config.yaml
num_hidden_layers: 17
hidden_size: 512
num_attention_heads: 4
num_key_value_heads: 4
head_dim: 128
intermediate_size: 1024
vocab_size: 15664
hidden_act: "tanh_gelu"
norm: "layernorm"
norm_place: "pre"
norm_eps: 1e-05
positions: "learned"
qk_norm: false
attn_scale: 0.0884
bias: "all"
tie_word_embeddings: true
parallel_block: false
init: "normal"
init_std_qkv: 0.0308
init_std_o: 0.0382
init_std_up: 0.044
init_std_down: 0.044
optimizer: "muon_variant"
learning_rate: 0.00619
beta1: 0.95
weight_decay: 0.0
lr_head: 0.00383
max_grad_norm: 0.5
warmup_steps: 200
schedule: "wsd"
decay_fraction: 1.0
decay_shape: "sqrt"
final_lr_fraction: 0.05
batch_tokens: 65536
max_seq_len: 512
doc_mask: false
z_loss: 0.0001
train_tokens: 527500000
max_steps: 8050
dataset: "wikipedia_en"
MLP neurons of a small language model. Each row is named by its layer, matrix (up: input weights; down: output weights) and neuron, and shows model dimensions 176-271. Each number is 128 + 24 x the weight over its row's rms, rounded and kept within 0 to 255. Numbers have three digits each.
After each neuron's rows, "fires in" lists the words (lower case) most often at its 100 highest values on Wikipedia text that the model never trained on.

L4.up169:118143128136135119112131146150164129148173129065128168117146112152119171147157151098114116173122128111148142180135124148130146089135098155150102123138117160139116118165157118097144153148136143096104138119105166105125103169103170132099141109151114147146120130138125101160107161115147127139
L4.down169:113138114109087138153137141099139119104143106203152124134098128126137124144136106148118108118132131120117094068094139134139104083096137141074132160159145108138131145157105091141122130158119086139132134126122077116101155130113127147155097156122085125104137126154128132125156120117128119113
fires in: "was", "it", "he"

L12.up1:100152131132109088142106124189126098116127130115133177151125148157118093114120134138132139157122149150132085142136175128104176125131143102106147120091144113119116180084120076127147105116122144128135149149074152175161143102139151142096142128110126177103115104134106119141116120133155124092
L12.down1:160143131087118100136111093084136139130151141119158137128147131102119121106113092121102117095135109110086115133110115114122173163097108132125131119109193136124108159164104128169163135163163133156129113138103118160140135100109115153125119105133110129126148162188113136147119149097130171124
fires in: "the", "first", "second", "next", "one", "third"

L3.up722:086146126099155118140148162173080123133117161085158100080112159104083147139119184140132104109092144121121095113083154117137125118153122138161111140111132164138150072138146131142120082165130116162099136133120193115150125132126136180124116171155095114161215116118108137129093149175139166104
L3.down722:124137145087092151180138100104188127091130159134087103097122139190152115110121151114130165126123111107141144115123100129150116113152170114146116098101139142116100172137129109162124112120131095148146176150132161193154101111143082107141148132100147124147147143107155119159162144142140103119
fires in: "and", "or"

L4.up262:125133148122122129182111149098121118112108140124101125144118190128138114138124149116107124136182079127115109104165158125125122072118112120144162113169114116139105084137167142120134083130118172115096137145124149156090136177094155092128154109091087136101091130126159146152140106148127141154
L4.down262:151100093116114124127141161088124152115127162146148135129140081146093113077112137146082144126132094134165130141073129088093116146193159119116114157137117134138142096092121129140121116095128100139143145105148142142122102130145151069092082146132154116123133152111107155139153168103127115115
fires in: "she", "was", "it", "is", "has", "a"

L7.up949:137102138160143156132077137097115131154154148152082109137152128093150123108122150078132159096100129106111162152105081128162153163137116069147154124109111166150134174133118116108106104135126140072106117089144127135148146124122154161095120160121154120145131144166137139100143110117135116155
L7.down949:136131139152130106164122100130126101116117079114135156126121151143102141112111141152168112164154188142137099150131174128091099148092057128121122143167134131123131111129126159110154149154153127176144182107127159135142114153121124102106141125128119146118134083114095127119155172112106113142
fires in: "the", "their", "his", "her", "from"

L12.up110:097131136168132146109113123104113149135159174168155120137123079119159144138144105145148115123136155125112118155139090129100127161149060117133146155129123116134110115127141106134143068174120140131081158103150172109181094133129160141124153142152109112141074132138113114144119134116175149113
L12.down110:156135100113112130114088090132124125107106146128120118121103150137121136123067142141159104108150114168134154133115121128116144094111103157088141142132163117141141144162109096135144136160105115143109149121116166091133171157098111135150136128118086135083118112114127109103114155116104112080
fires in: "was", "be", "were", "being", "been", "often"

L10.up412:156085149128121112084112131091122114119136121157158102151116144056118102121105107145153150139105158106164096154163126106102112115143164172122139126118109148102142098136152115145094076164115113162150133147133161122119172116130126111145079142121101142127148146102087124101112134133087109133
L10.down412:118146107117137121109159130174138121123141086112147163161076137158130116146211145155131142150109136159131119146122151100134119134122156081136139109165140101118110148138111172134107129119121110119089160121152129156136145145124113132138165092113097166171117167145136144129123142170117154134
fires in: "the", "s", "his", "their"

L12.up786:131112105136132108106122140148143131144137158114136135165138133139155146123140134110116089109127105123167139146138089122130143152114104144139166097110139114078110153086070087116049152111149136131136137117145110121106131116152110113133138098114092119162115117130169154116103123090109149155
L12.down786:129134131143149152116106091079105135116149125134117131123146169145101102117132153152124118106121108109114144106130133125127122136123127122157138125165123115184132118092095132170128171194139090099146147098140156114130153127123073146134141134112140121094098145099115161135115120130102126181
fires in: "the"

L12.up361:152140114127109128102145165127128099116172092119135126115120128175166140162135157117137147136103107120166079134109091131168119129112121119124098135157124148148119163124129129100118105128113121160146122121099138099142124157110125129108142090075176132097151112093158127127111136108164115155
L12.down361:123161124085133131142143168153138113131116118111165137125093127121158159139095153112094119146073116143114119167136079155130108148141127087124123121119185184112149127089125096123111152175146129110149098118148123131164127095121040143098135171128144130122166118128157109139166125113151135123
fires in: "an"

L3.up938:134171187139084099108093102134122156116128124159134141141149152149140160133138100150132153139134131104162145109135109168075156117098135110139081105097157151132130119132129126122127103128115110106132117135122137168132121147078128123128125110155126065168146117108114161168083194110132092131
L3.down938:129131126128182152105165115129145148137138087116130176115112116156146131096119151149115124127115123115101143147152151087137147133109150149127125109137147160075134133110113088161172111115139133102177179114141164113125148111160134169126137131164126161086122140072139163103117112137129162109
fires in: "later", "time", "since", "harvard", "then", "london"

L10.up130:149156096130126135172160096069096103103124102124151138140134154123082136137151129157153117130117125135124080141109138085121122120118124120126117129099170121086103147158100129119089111110108162105098091119134100137152157116117095180139130166142133113149180150122141157152107105104102176094
L10.down130:103114112131076104149167147149159160090131160123126083138134127134137127137127124112096134125104155133146129106123097102174137128123126136156170079120144092143119128125138149147082121141104088116172151144190106137118139096136099102102112145142108108130118140153091110172126133105108125111
fires in: "to", "not", "t", "currently", "been", "also"

L4.up396:064136135123123118126110174130102132143115148118128104120155127099141108117101105139160135122145165130097147119127123088089103132147138108110118139179144085128096166120077184107155147110131133128152132130162115140150079138089133136155132102112093138087128103143140091107147157128121147178
L4.down396:127113126158100142143116121121166124117103139083081129120100106139087097105121147094166184154086090122126162158143137146125152150169139105143151132098122125136161112157158096140096104106102135089132122097127095106076119092161099126097160132081149147169139143133120138197198114141095122146
fires in: "of", "the", "those"

L10.up228:141164089152116150127124148135177095043088108137092110181140098139141120133133131128123126113131138123151145138111108133111084137134098158104102120148118153134148138093091127137116125088146125137129148147118142146127119126134138176088159151165090118163115148131100124151101129166095120118
L10.down228:133111098127138095113123129146124148113117104113131133153135119102165117132160122153118100156151129105127137155160135139149112094083152172118146115143138126140164114155162115122161093130097120144123124139152159118118135143103154128138106117099129134118171123111117122123142096092121145141
fires in: "the"

L6.up489:113112152090133155169126112115136115095134143107112123121105135142172146108189092139153096117097116127133126138129137130091146093110162176119131118146157112064130147125145132124142113123153094121140105119139144155134129094106132153129169121129139093143109107072135135177160156134109104134
L6.down489:110129079111164146123117163136073149139181167145165147144143127119074117108130104118153126104146121154154173128165097127141093120155116088117120137145140146159084131101087088159165128101078135092150137123139101127106081101163137131143121130124094151091163133126142134100108076147115131130
fires in: "and", "then", "later", "or"

L9.up44:090155111136182136125128168135116131133137127109138110141131138100137158095103105160110106136167142127148100093125111120081119148097180137095084114145154112082105162164094082124106167098147141162108130151125151135160070158164140129126144134129182135118136112177137142081106114150131145123
L9.down44:124118130140139077155146134067140142152140149119116123125152140119125096146180106126122139170068152172101115143142142145097128132148126145141172123140134145164171114120093133114086165100137160167142154117167124156140126152068132134174164110127101149115093131123091151119103175112141152096
fires in: "the"

L4.up115:094171100112146114101179094076115097093105133163090104143107160087148108138151136119161143120155155098126151144121128115127152112109114124077098143113115170134142117097110131118108113123089130178139108174130112116140176140109111111129138153114153133139124137134076126139114117147159167111
L4.down115:111103109152097128116151131181129115122095138120135156122133099175122135105145135107108127103144113140116111120140146094089100130137155145133140103106123144154138123185121139130124147127135119097094199137091099103145116129155109142126159142139161132117180125130160148167113108088115141156
fires in: "the", "on", "at"

L10.up6:122087148113117136127077165095147149129152098099113123111180147130123133088154179123117159092129107150115107129121128138112101153131135118082116123126127136114136144092130154116096113097156162160093096200153102144176102125136113104118127134097108121114119101119100095131150178107091133092
L10.down6:140150154113156088100129110115130150116157119145104125124104145144083131106122134137171108141137121127129104132109100132107158102166088145152145108092125109112152138111132114068133091163136140124134148124142112153063157134119123134142100128110127107120124121131110152130125111146106117130
fires in: "the", "this", "some", "next"

L10.up916:148155132102128130165167099122100115163159163113103159132152162149124064124152156105138116128102152138151163108134108150128119125150073115099137123141111109084157144116118155107121127108098131113181132146113114114097133079114132100118129108150116150131137147118123098145128095145119092136
L10.down916:120130109127152147130137119180126133100172115122153109182144128132153171140130128186141119139157137137110067111100132119100117121138124161148110137115123149165161120143129111149122069127135152122111148140170127103108120120112120148112138156090130116082131134123114088132153170143124160121
fires in: "a", "to", "that", "as", "the"

L10.up277:160150146160114124137106146126144146181101138104072089134111122132144159153095133111115126097115144120139127138151124131155110124130126126134113158136126137119130149142100160095124131121122105131090203112155147127133138113142128162152118135117088112127114102139122136121130112148131115117
L10.down277:132102119144116134155145110146137158151169138160094178144116114134155112131092156133113105149111085131113127149168143125137137142148138142122134147099103117180148134149138124100092115144123192118114118116162130122116155121103161092156144131157137118127135140158139121137121089076120138109
fires in: "but", "and", "later", "so", "then"

L3.up90:136139166108131169057104126127114128129132155140165116146126155099116119124106141141097155144191127133105107112129091123099136142091116161138127143103150109112092138146141106109105114109150130178088101102148119160163184137101119119162111104127070087137122121138124144148122136126118103127
L3.down90:146136141129117103127190103151144099135105115126118098133127132169125119113178107120185187130110147133184102126104142139101123138109140180094138121180146138158120111119128151132129157136105119115162133135127119111109119123096123090166195134119179134154129130080172167144168154130122112088
fires in: "the", "years", "season", "from", "age"

L4.up541:147148107150150138151186149150156085155102147106107146113147112135114116113105129143129108158110141135109130086152139164111149187118162092095121080111147132105099159121151119133135134147110159116120104179130083152135108142160123119127148121161129098112109118124099150163132127130125093145
L4.down541:083150152087100103111127166108135192130122124133111112178155145170118115130127132152155164128144165119113215103120147151101134069127138126130147123147077111130118103109125183124141121154173157167080111116106119098133135149109124127120115135120095114205129160136142112135112156105171164121
fires in: "but", "so", "how", "120", "two"

L10.up589:163192149094161111132131144151162113118118140127108145144101102109118142122077076131118136121161094132166103153113167142174099115088138095103106130147123115123148150107168111087158127107128148127083130097137138124114176122125081130170124108186177096132145127125113150121162133151132095131
L10.down589:107128107086109091081121117120106166140095152096126096134114121077121126133132138161151153158181087098140141191152095106131135131113188162134131146129125120118106153108134096117164157108069141101102139113155121107121176148116124141090122143156108108154109154105104087138125146143149125141
fires in: "to", "not", "can", "by"

L13.up254:146155120167100150136129157143117159143108138103087106101172110153097153157092144129090119138173165136155145152099131108148122113121132166077149130147134105118153122199134138128147115136142110040115138147126136133163111103134129146138162144168152147145169083100139126169106098112094120133
L13.down254:092161142146126144141118173160136102111155150145162163117194138155112117127177130128157122162136124124128116139126114133149126094182155135126150134083137142091134119110154157144101154125118145125140122168157133130138103109109139107139133122131128142163119103107085124146089164138140116143
fires in: "it", "and", "which", "research", "that"

L3.up632:127072137152167155110108134085136141135129163148159125124113147161137086112148178101111176113112114148133117130103132150125145117071109113124126132140145125154148070133145146143168138115121120108120155139095156116128138091135124133128118121130132082135091111106124140165121120092152099120
L3.down632:140113140102118094111132175184095154140101141127135141185110130087103117176148106127146112118102152120135155109155086121103170092117171176105151154152105118120112166100110159106110097178087127145153150150157106129155115118135100148143109155115118164162108207105109132105113137133115145131
fires in: "s", "her", "its", "his", "these"

L6.up274:136166068110100118151146113089122152105139116094094109117092150148121121097148129116102133140179099135117112118103153149123111116092124165152103163095134118099162131113096108120101157171127155143141138118158110120103133129138157132135154163149116108114148122170134094124129126130097077118
L6.down274:173140099146163149127172140123110181115107130110100120147174145152137105142165101151153134159159099133120139160139142110086106135176168095105150158147109124120122156123122124146132130139078149134165108108151147091103138151147104117157119106128134114109134155111129134094114087119191154108
fires in: "he", "will", "would", "to", "not", "they"

L12.up881:135135131165164105120152119115115121133091124151130104150125156111155101109095139131159128108156121141136110160152106126118167134154095104127096116087153137101098138142086168153112094114107142121124141107099147140107127121164116109150133151137099155099114138172180156120110129151167152134
L12.down881:140151125111133125162146107095058120150151143116115143122136122146157124140116148171097115112109157096110173109154138152146160128162154145113115143142138114132150127142123135135135156154147149103116128122167149101135131129112155146155187142140120155125124126081125140118152102141155127162
fires in: "and"

L13.up890:144130110125110112132184136109142148099092128092143150179122107147159120158121111143108124161137141135193124130133139152140121122093138158124137131098139128154125112144088146151143098159124167169129126141117161143145144175118069120098122121053176138100128099143143133106139158157124105166
L13.down890:131117154144106169127119137151097129158110097113124108157134078123108127132112114089135138149119126158084133130145077161146199126140137074110123110151095149150126153122119122151098172135147109128160122088136098120101098132178118105149126115138120144089170111118147119127154099152123126136
fires in: "an"

L4.up332:132141122121136106122126123136113146162144201107121102175150134108130117110126157118149092115096135111177137114147095142127173119145102100150146105087104111174160114163131096136075180105114148125114149116115152108143148127151132154090087121111113119116174100125083115104090148152125173137
L4.down332:142143137124110118132120094151115112123139122087189140139110101101095102143109148162115134172122097153135094174101115194144166110122154124118113073138146101155150115138129118120120170135147133122148111140145127147124114123134186130125102092146097077137108125134124153180118097115117156106
fires in: "first", "second", "next", "third", "fourth"

L4.up995:159162116117134119167132145074127117166130126149117064122145108098115102096098101125120095143120097166140125112130088138164134118117142107094065127121116142141103126140109114159098117123113118074135100141122114105132092166155094156117136124149098127138127133148129160093137146141121147099
L4.down995:136097168142099069112116108125110090125170141133121136112118117128149128137124113084161093147137163083125110157125086135145107146146127114188139118126153153144118130120132107138137121129135147116156134128125165141130137116135104130118108111072152129121147124088140135142149145148120107115
fires in: "of", "from", "decision", "the"

L3.up372:171133101113097127134148126125080116160131122131120110150117155125126139148134098104110133131143112130082119078090063166149129104109090127111089121080146130185138165116098169142097129199115145079126119130107106132205103108151101143114133154153122091165136109115155118123123086139099118145
L3.down372:146114146122124112128134067133157101173159156148114106080130091114141121113120195087088129116100172102115125105127156165133134129111120189128134114139098174132109149123153122107138132116103134121111159124106103110102141124084069109125151110157137150123137151130091104153112162112116124134
fires in: "or", "be", "born", "being", "is"

L10.up730:125132101145122131177118091103143132199151114168133152136133151110083146133126136172142144145161114110136144139128147124151095143146104124179128152134162121145127161142149129185101120129162126108118128145089124184127127139111117099095147135143127098117133133054133126122076101137102151110
L10.down730:144116112123147069155109136134148192175089146137112131098110148132112085137137088164099098142134130171124116099134140148137137105115164183082130151118097151121158111143118149166134098125109155116126114095143161134137125078122131150087085133085150123097081146153120135137116110107110119118
fires in: "a", "to", "was"

L12.up626:115111100108099177124121100119147134147118091157111121077155127137120141121138136130142069130124079094178119140130098139131102162127113124100128151105091147166141121116125158129157131143105109151145131159048126142093139144116116126115147130127103147093166158110151066091094150111104158150
L12.down626:139138146130123159099143119143162094068165109156123094099156140153162120174107143080122103146073138116150101130106128125156123119128153144139127130099126140190138167135125155146127158112158107135135131158081153071119105130124105131096154119091137147132143105136154142121124070150150137113
fires in: "an"

L3.up1020:163136082128121127097112152093114138135126129170144146127088146141135143087112127155132139113162108103133124154158136170103114130153134147093116146129113121082132162169137137142082143133142109125122102082107143097138127128134152134131161137159156149167093145118096148106150159116104152140
L3.down1020:153157126095131145141145177093117155146104105123083115107204153128103135155092146151163134117098119107143133158143166111109121070098101097144133152132142158101127145137162090107126137122117153141060144114121136119146137105077172146117136114071131139131137133178161156123133097114140111143
fires in: "they", "so", "were", "are", "very", "not"

L9.up718:122138133126141115112145092105111140105163154112107133116179099139097116109083148078127188098101134155164118118109121140142140128132095151131144121129141153196124155081171127141113134097109104137139133151157114106093082171139160141095131140143130144108137141126090131149131138106086082116
L9.down718:136147131085126123146127136114139136134125134134103156125109144091146133143154111190102085147144124092124110153149100135130105125129117104156183092110142162161109168143118180081154149146131128110104168179132098161123109110114108148136109117103145077142117145098131134133115129089138118094
fires in: "the", "a", "an", "this", "it"

L9.up781:179107108117097114155152124158147123128125152123137138139103128135065105111157136111109116184146120102096139156142173151161147134129153154113117167099200128140113114127096171141151140145120118131138116131120127207139140171149147141126126105076125130149074096086146110135128124162172100100
L9.down781:119073161103171064117149150127140112115130176156170118133091108122121126152138112115153133119113123151097139114155133130147136154151129127095126133151080121122120135158143122123120137095123119095109113140143122143121115147138102087135098134196142120106141093100126134151136103149134174147
fires in: "2", "0"

L4.up296:128136126120156157162108105138108120139130172068144117125110163150122167138062129131143140147118107105130113128102125190131161140108135170117134145095112143072152121087132147124149104132134122100128124076135067157144094128167123140129096100118144148098132123134121151112129165162117145109
L4.down296:131130130115127140132148109117162141132107137158126092105084131069162113109116178073141145081089166146102169129135115095133089110141143105110131134111126143116150135150121097133118157142107102109156162100106173133155130159115115179139149114117118119150120080072124129104178142122126111136
fires in: "or", "only", "often", "either", "sometimes", "briefly"

L6.up759:140140135094139166074129118121082149116124128157132091133148142155136138125105122070122131119147120134100116078133118149144096142143111091112093136145102137132119161128108172109128136090132145116132116144126153126137137195098142128136102105142057107121134145147141152129067124110108152105
L6.down759:139083153154093124143133103123108126159125104125102103180080126101166108123108145156137122103111161092122111178128142167118105136127147129159165183130111167134145089141153134094128128165150129090117087118148146139114118116127142112132160137116173133119152133124124143139108110129152120107
fires in: "of", "to", "from", "known", "as"

L9.up433:147126122119133132105176106161123146123111112102187114182145117171115134105119104086125161145116072117129089118133152100127141156125109143118106118127145155112147117142145137120087150154105146122114121143081105126153098111099103118140148121140083159117104118168112155126127117097162131164
L9.down433:164119167143157147114143141099155165097098114104122150117116168130093135147169158130135152090124178153133110081131071153085117106157126106117122128176147113114118099116169125133113090100116132154137150121131127103111160102113114140163077113095106059136124143147161129111092115128099127079
fires in: "a", "with", "i", "second", "in"

L12.up245:121146152140150101111106131104094100099118131119121107128093147116113126177087097124136109106154093121169125118084135118148065090119118181128141176116120139127176109142126106173171106157087122136127128113090103111096114108153112117152113121120104122152109125145101130126169104142163118116
L12.down245:132134134107100119113149097106134127124138135100137129139109166125148100137134127150142112138094134167135146087112135138129132123156107108136125126148116134163101144160073082067113085126172120106155100135104145162136120126126150111152079103118147087104119097098152118153122155099133186163
fires in: "her", "their", "and", "s"

L10.up394:128109155081104137075169165117158074140134100137149179141134120143143122123187143099101121112079107144125113127119111117146127160103116139157129138108156096139146118120113123146125099120120152161163149107152138092064106113123070122121078151147157103136165120130122124125134115105138117127
L10.down394:162134098118082115123121118140113116136124107123131113144148115169134173147142177101135139153160168136124132165145128140113144124125144124107111118136095173134143125124112116130146142117134112131089121128098112131161129122130107125103145095125147156110167125178099109145165139134156138082
fires in: "an", "al"

L12.up966:106105102139135109110143122157119126119140160143114149129133085103116128087165048112154126124139101108118113162166105124134121128100126103129156146137084095104116150129140142121131135124149167132108154129120149114119154060098139142166126104158144143120148100159168105129142140131146140083
L12.down966:139163112148162125142110087141121125102111133144157110090102139141128122133134125137137086101092118158115138117140153174093128136146130105136111133103175148113139187126087132105126128114105122111113155066143119091103117144131081135133109110142083156122124154136123113110128110118102109142
fires in: "and", "to", "they", "can", "may"

L6.up899:124139082103127139193117138120128135116131095110143099153118080147122141112126151099192137110145114099104112138116119106141163155160094130120098126158114119123145098124120095189131107142142156123147146156113127125153119144120149145099146104103127147145106141145130121109129139164111189080
L6.down899:137111095137079108084142143127074089102101109097124127146109104145140125138156119156114149168116151133139121146135133109122120119147142122119082168127142113163104132165142160111135129095140121110171114152112164119119150138124153139143133148145150147124114145165141176124131100135145105152
fires in: "has", "had", "have", "a"

L3.up636:084135103104113133132146095139130071159128147112158087122164118115129146103121097111119131112126109147141141107115153137160130145142112142121130141129135138168141144164117144106147104157122140125145093118138098165104109132126113138114135104110147123135138183169140149104149107127076124186
L3.down636:153153125115131122098156127126103142090147145110133172115117169152119128151184114092102180127140084160159107104092152151132163110106113081114119134105148124127123136105151149136119143152122135106128097097133102130068104111146126101156174111134149130121110157082135163135102134135124122093
fires in: "n", "of", "school", "state"

L13.up0:139110172137124100110181096157145139077103153111145150127151132123122163115116117161137094152139103087142113100154158111122121094121146141103110108108120102124086175156094139141120095141126177081100086142119079119170159146110141164123119135116069141170173113140122144124124136125134126189
L13.down0:143101137104122136130113130140147140078160157134117115168085107105118119119151121117144169107139109115086103133124124117135142091069148130115122147132182151116132081083134122083186117124133144116127142106081119130095128114126145153156154115139128119137089142101138100129112157147162131150
fires in: "the", "s", "powell", "a", "county"

L9.up135:093139089127142141144141123118125096162136104133123106110118128092127146143083128164122091182107155071106114134150134128093125089120122132120165149128127149083142165180116094129142090138122157136158132140096114076141144135099165113115110158130146110125140097113100173118116114113127152173
L9.down135:122151122110123109132137141127165154138114103105112086101140102125110141126118130125117145107121138149103116128103170119128108129114088112145148130099108115091102135133114119095118099089093113140125115110088112156157133140148166120103145115120158078144119151176137126070108108072109138161
fires in: "as", "the", "to", "a", "be"

L9.up963:126151146134138160125150107114104093152159132127110140147110131084097095139143128132101131105132150092137095144166125125177131117150120114105129136105132124127138131103115190113126134114123105128094176078155112161112154143107125103125163112113168135156137166109139133134125166154090124100
L9.down963:137060120151090092147126143131098146163107167127117106110160134142118178165124141126097115150137143158116127112121114110115119145116111093166085092118071151107123126111109115112142158129139122162152110117140139087131150126126086081146092105121105078147119162149122136140089127146128099107
fires in: "not", "to", "also", "cannot", "must"

L6.up1017:104157126117133146092080083156102132116141137077116096167117112137138150089122117162114104133143157152078124133091112125154106109166146123125130148130099113107116127100116144102139078128129151104157157140139080070098105141143080149113121159127130122119153151092124167140104102127113147155
L6.down1017:139123137153102090157121145060106132131109124172111138127154118144148093133139152149123147133168101111118124156158177159119100142106114121116156137157166105134139110128139113131104125134145097153139116089153119129148117120116098083156123139141134108121111131165177128130126171152121107083
fires in: "the", "of", "term", "a", "from", "for"

L10.up576:135142137127171121148119151097159123095117143133131149126121087131110103127122131095124152144077143127071139166130148122157138158087101116165090116118117102109101116133102145140142153123145088165133133139155142125082100155069128143156143126106155132143076094129172126116148102106128111140
L10.down576:153129125104105144154103141121145150141141133157141190134147132118147138117126146157132148167111142127117141115093095118124090090175138150122127145151116062119129156155163080130115143135130108095147177108108148127112106117093091099152125152134144077106104143115156087140132089154130084154
fires in: "is", "was"

L3.up498:148155103122125164110162118136148101143139134161122137158119156139158098164095138113149119101119118139130128124114164159144134154124131148104077152131161131134137124162151114082115122128123127124121120155115122094148113145092130121139097127160165113163119127116084063138131131135119150143
L3.down498:104125147092111101112139128153155152116111114161116131144167169156164122124089109122145137135113124113103151151124127177110156116139094129117104123177126125157095100119158101113109149134162140154129107188095100096110113160150128115139116153097079111123170165115132131153137090154174159110
fires in: "its", "the", "in", "his", "with", "there"

L3.up763:129133175071146148109141093150125124123110127160128123159143100131193135085098126131128100158099126109074162145111141148124138145094142111127093192100154124091134121177142166164160100111127106167099120121148134123145124168136101141113130157121144145126109149115089152153139134106121105140
L3.down763:101149143130127179118071113111144083139127089073173147139108098125130141154130117126143107059121099115178103157141109122109148101139133093181101104163138109120115142136169106108160173120119131098149138116109128133116135099141157140121159117113099135138146082110114155161180105131145108153
fires in: "after", "later", "before", "then", "while", "when"

L13.up926:128169106138140131134121090076132141116169132133116139135080138143138156154124185120161166112120118145167137117097128095117135140122173171101137078063153125135135132137148102147126110165117130121136106126109104130164135129141086150109183067147166117139108121141132127168146104133108193160
L13.down926:155133147102112100116121155128100091139127151166123094100109113104112123121166066085155155104142137145107150134146105193198101100128143165156139110097130114154107116137122122131106120132081151103099175138175200117130123139119112120151096154130140140121172157117119139083136119123117157137
fires in: "was", "were", "been", "is", "not"

L6.up342:171152107123126153133069132153138159139137105110158116111093142126169105127115149104145131116141152105096165151110069154086117153119139144098149145107121140128077075121145145108101127121113120120110107169103150105147145080126154083141183151114177107109120095169133137095138129132064127100
L6.down342:136109106121159112175085138204148121103159098112118090133151168142109142110140148158088114116116154157120133117145158191126146142188154062146133155192132107131163139110146087146104139131127130129126071107123121115116159136123116131140107142127123198121151126122143120156099162168158148133
fires in: "to", "can", "must", "would", "could"

L3.up897:108171101133170129141162134150146124132143134132150109134109133132116095133141110093147163108172144112139129148124113108136095123162082134135130151120098142161093156105153084111105092101125128140172124132122126119128145121149118129142095102131147125100096118163082062113125159141138134152
L3.down897:143120103130074123130078117086136127117128174127133148119123151099108113126111168164140100113128116182105128095125108167126143137131138111117105114162155131108150064157080127145144149126141119118101133120145132141135119156075147110123120124134149136145144151130152182136119125114093125117
fires in: "the", "each", "any", "most", "several", "an"

L7.up649:119109150105125114108112117122139121095104136166117075135152147125115125168122118114130150161107126150131131124115088102139132165115151091111153137076141119142159134121104158104085099117076130131130123143193109149174130124154112127122134114113164142079121140141144077088118143154087128165
L7.down649:119144133166153144151158079126091148121112115085102145109090109129109119126142124179116116112156117127110102162121149160089108124122098161146147127177069136080149133152139124106113137135147094155147142105112127106124143080102122130155128168143120079164160085130088138149113137117183096105
fires in: "the", "to", "using", "of", "vernon", "be"

L10.up299:139116116129160153136135133124088112113084134100107106137128120137117114159134155119156138137102164117122148099130144158097131118120093142146168103118106143100115163156112116115143134100135109091181100135100137147100139182117158143098093112143151163168139104115145106172103134107141117087
L10.down299:120113145165134097142143086095141152139158152139163077137126135152099115143141067116121109093114086090121115157111109078113125113115159119128130184122130138137101088108130093091141149141076137138129114166115142111119142118144134141126154115141100133089132131101118152132101143167109170194
fires in: "in", "to", "of", "from"

L4.up538:162119156130149126121118135103168126159135143122107106087185146162112125146170131146164119151114146126058124114136119188132087179113127125128128108109129137099153111122101121117096124139136157108097099143127136125172101144086056194127110114115167138114108115113141153104089135103107145174
L4.down538:135110113116151096158150161124122132133105124109147145162148107174147126120132104124117104109155136111161131096151107128135158120091156109122132148134112108155110141136118123126141122109128161139133097085134173130086172190114143087173138096164150156114122150163077146142095165172099119113
fires in: "a", "to", "be", "would", "might"

L3.up231:114114095136116146154133108116125133090125173142144093138126098130141120131138158119119123170141111171149095119144107154137133161094116103134124130126118123083130191135083133087124126080146097140120113130139154106088112126089099144167123113168104132147125097150156141132083141120123160116
L3.down231:135166113115151122096122147109124115148151139142126104138105119148151124136121133128128120143150138147117147115155123141096117118146160158128073123110106117161103121124114094066118136123090162142166130129155145119107100142109040147109085121128125136116149174153076134091159097181085127118
fires in: "of", "to"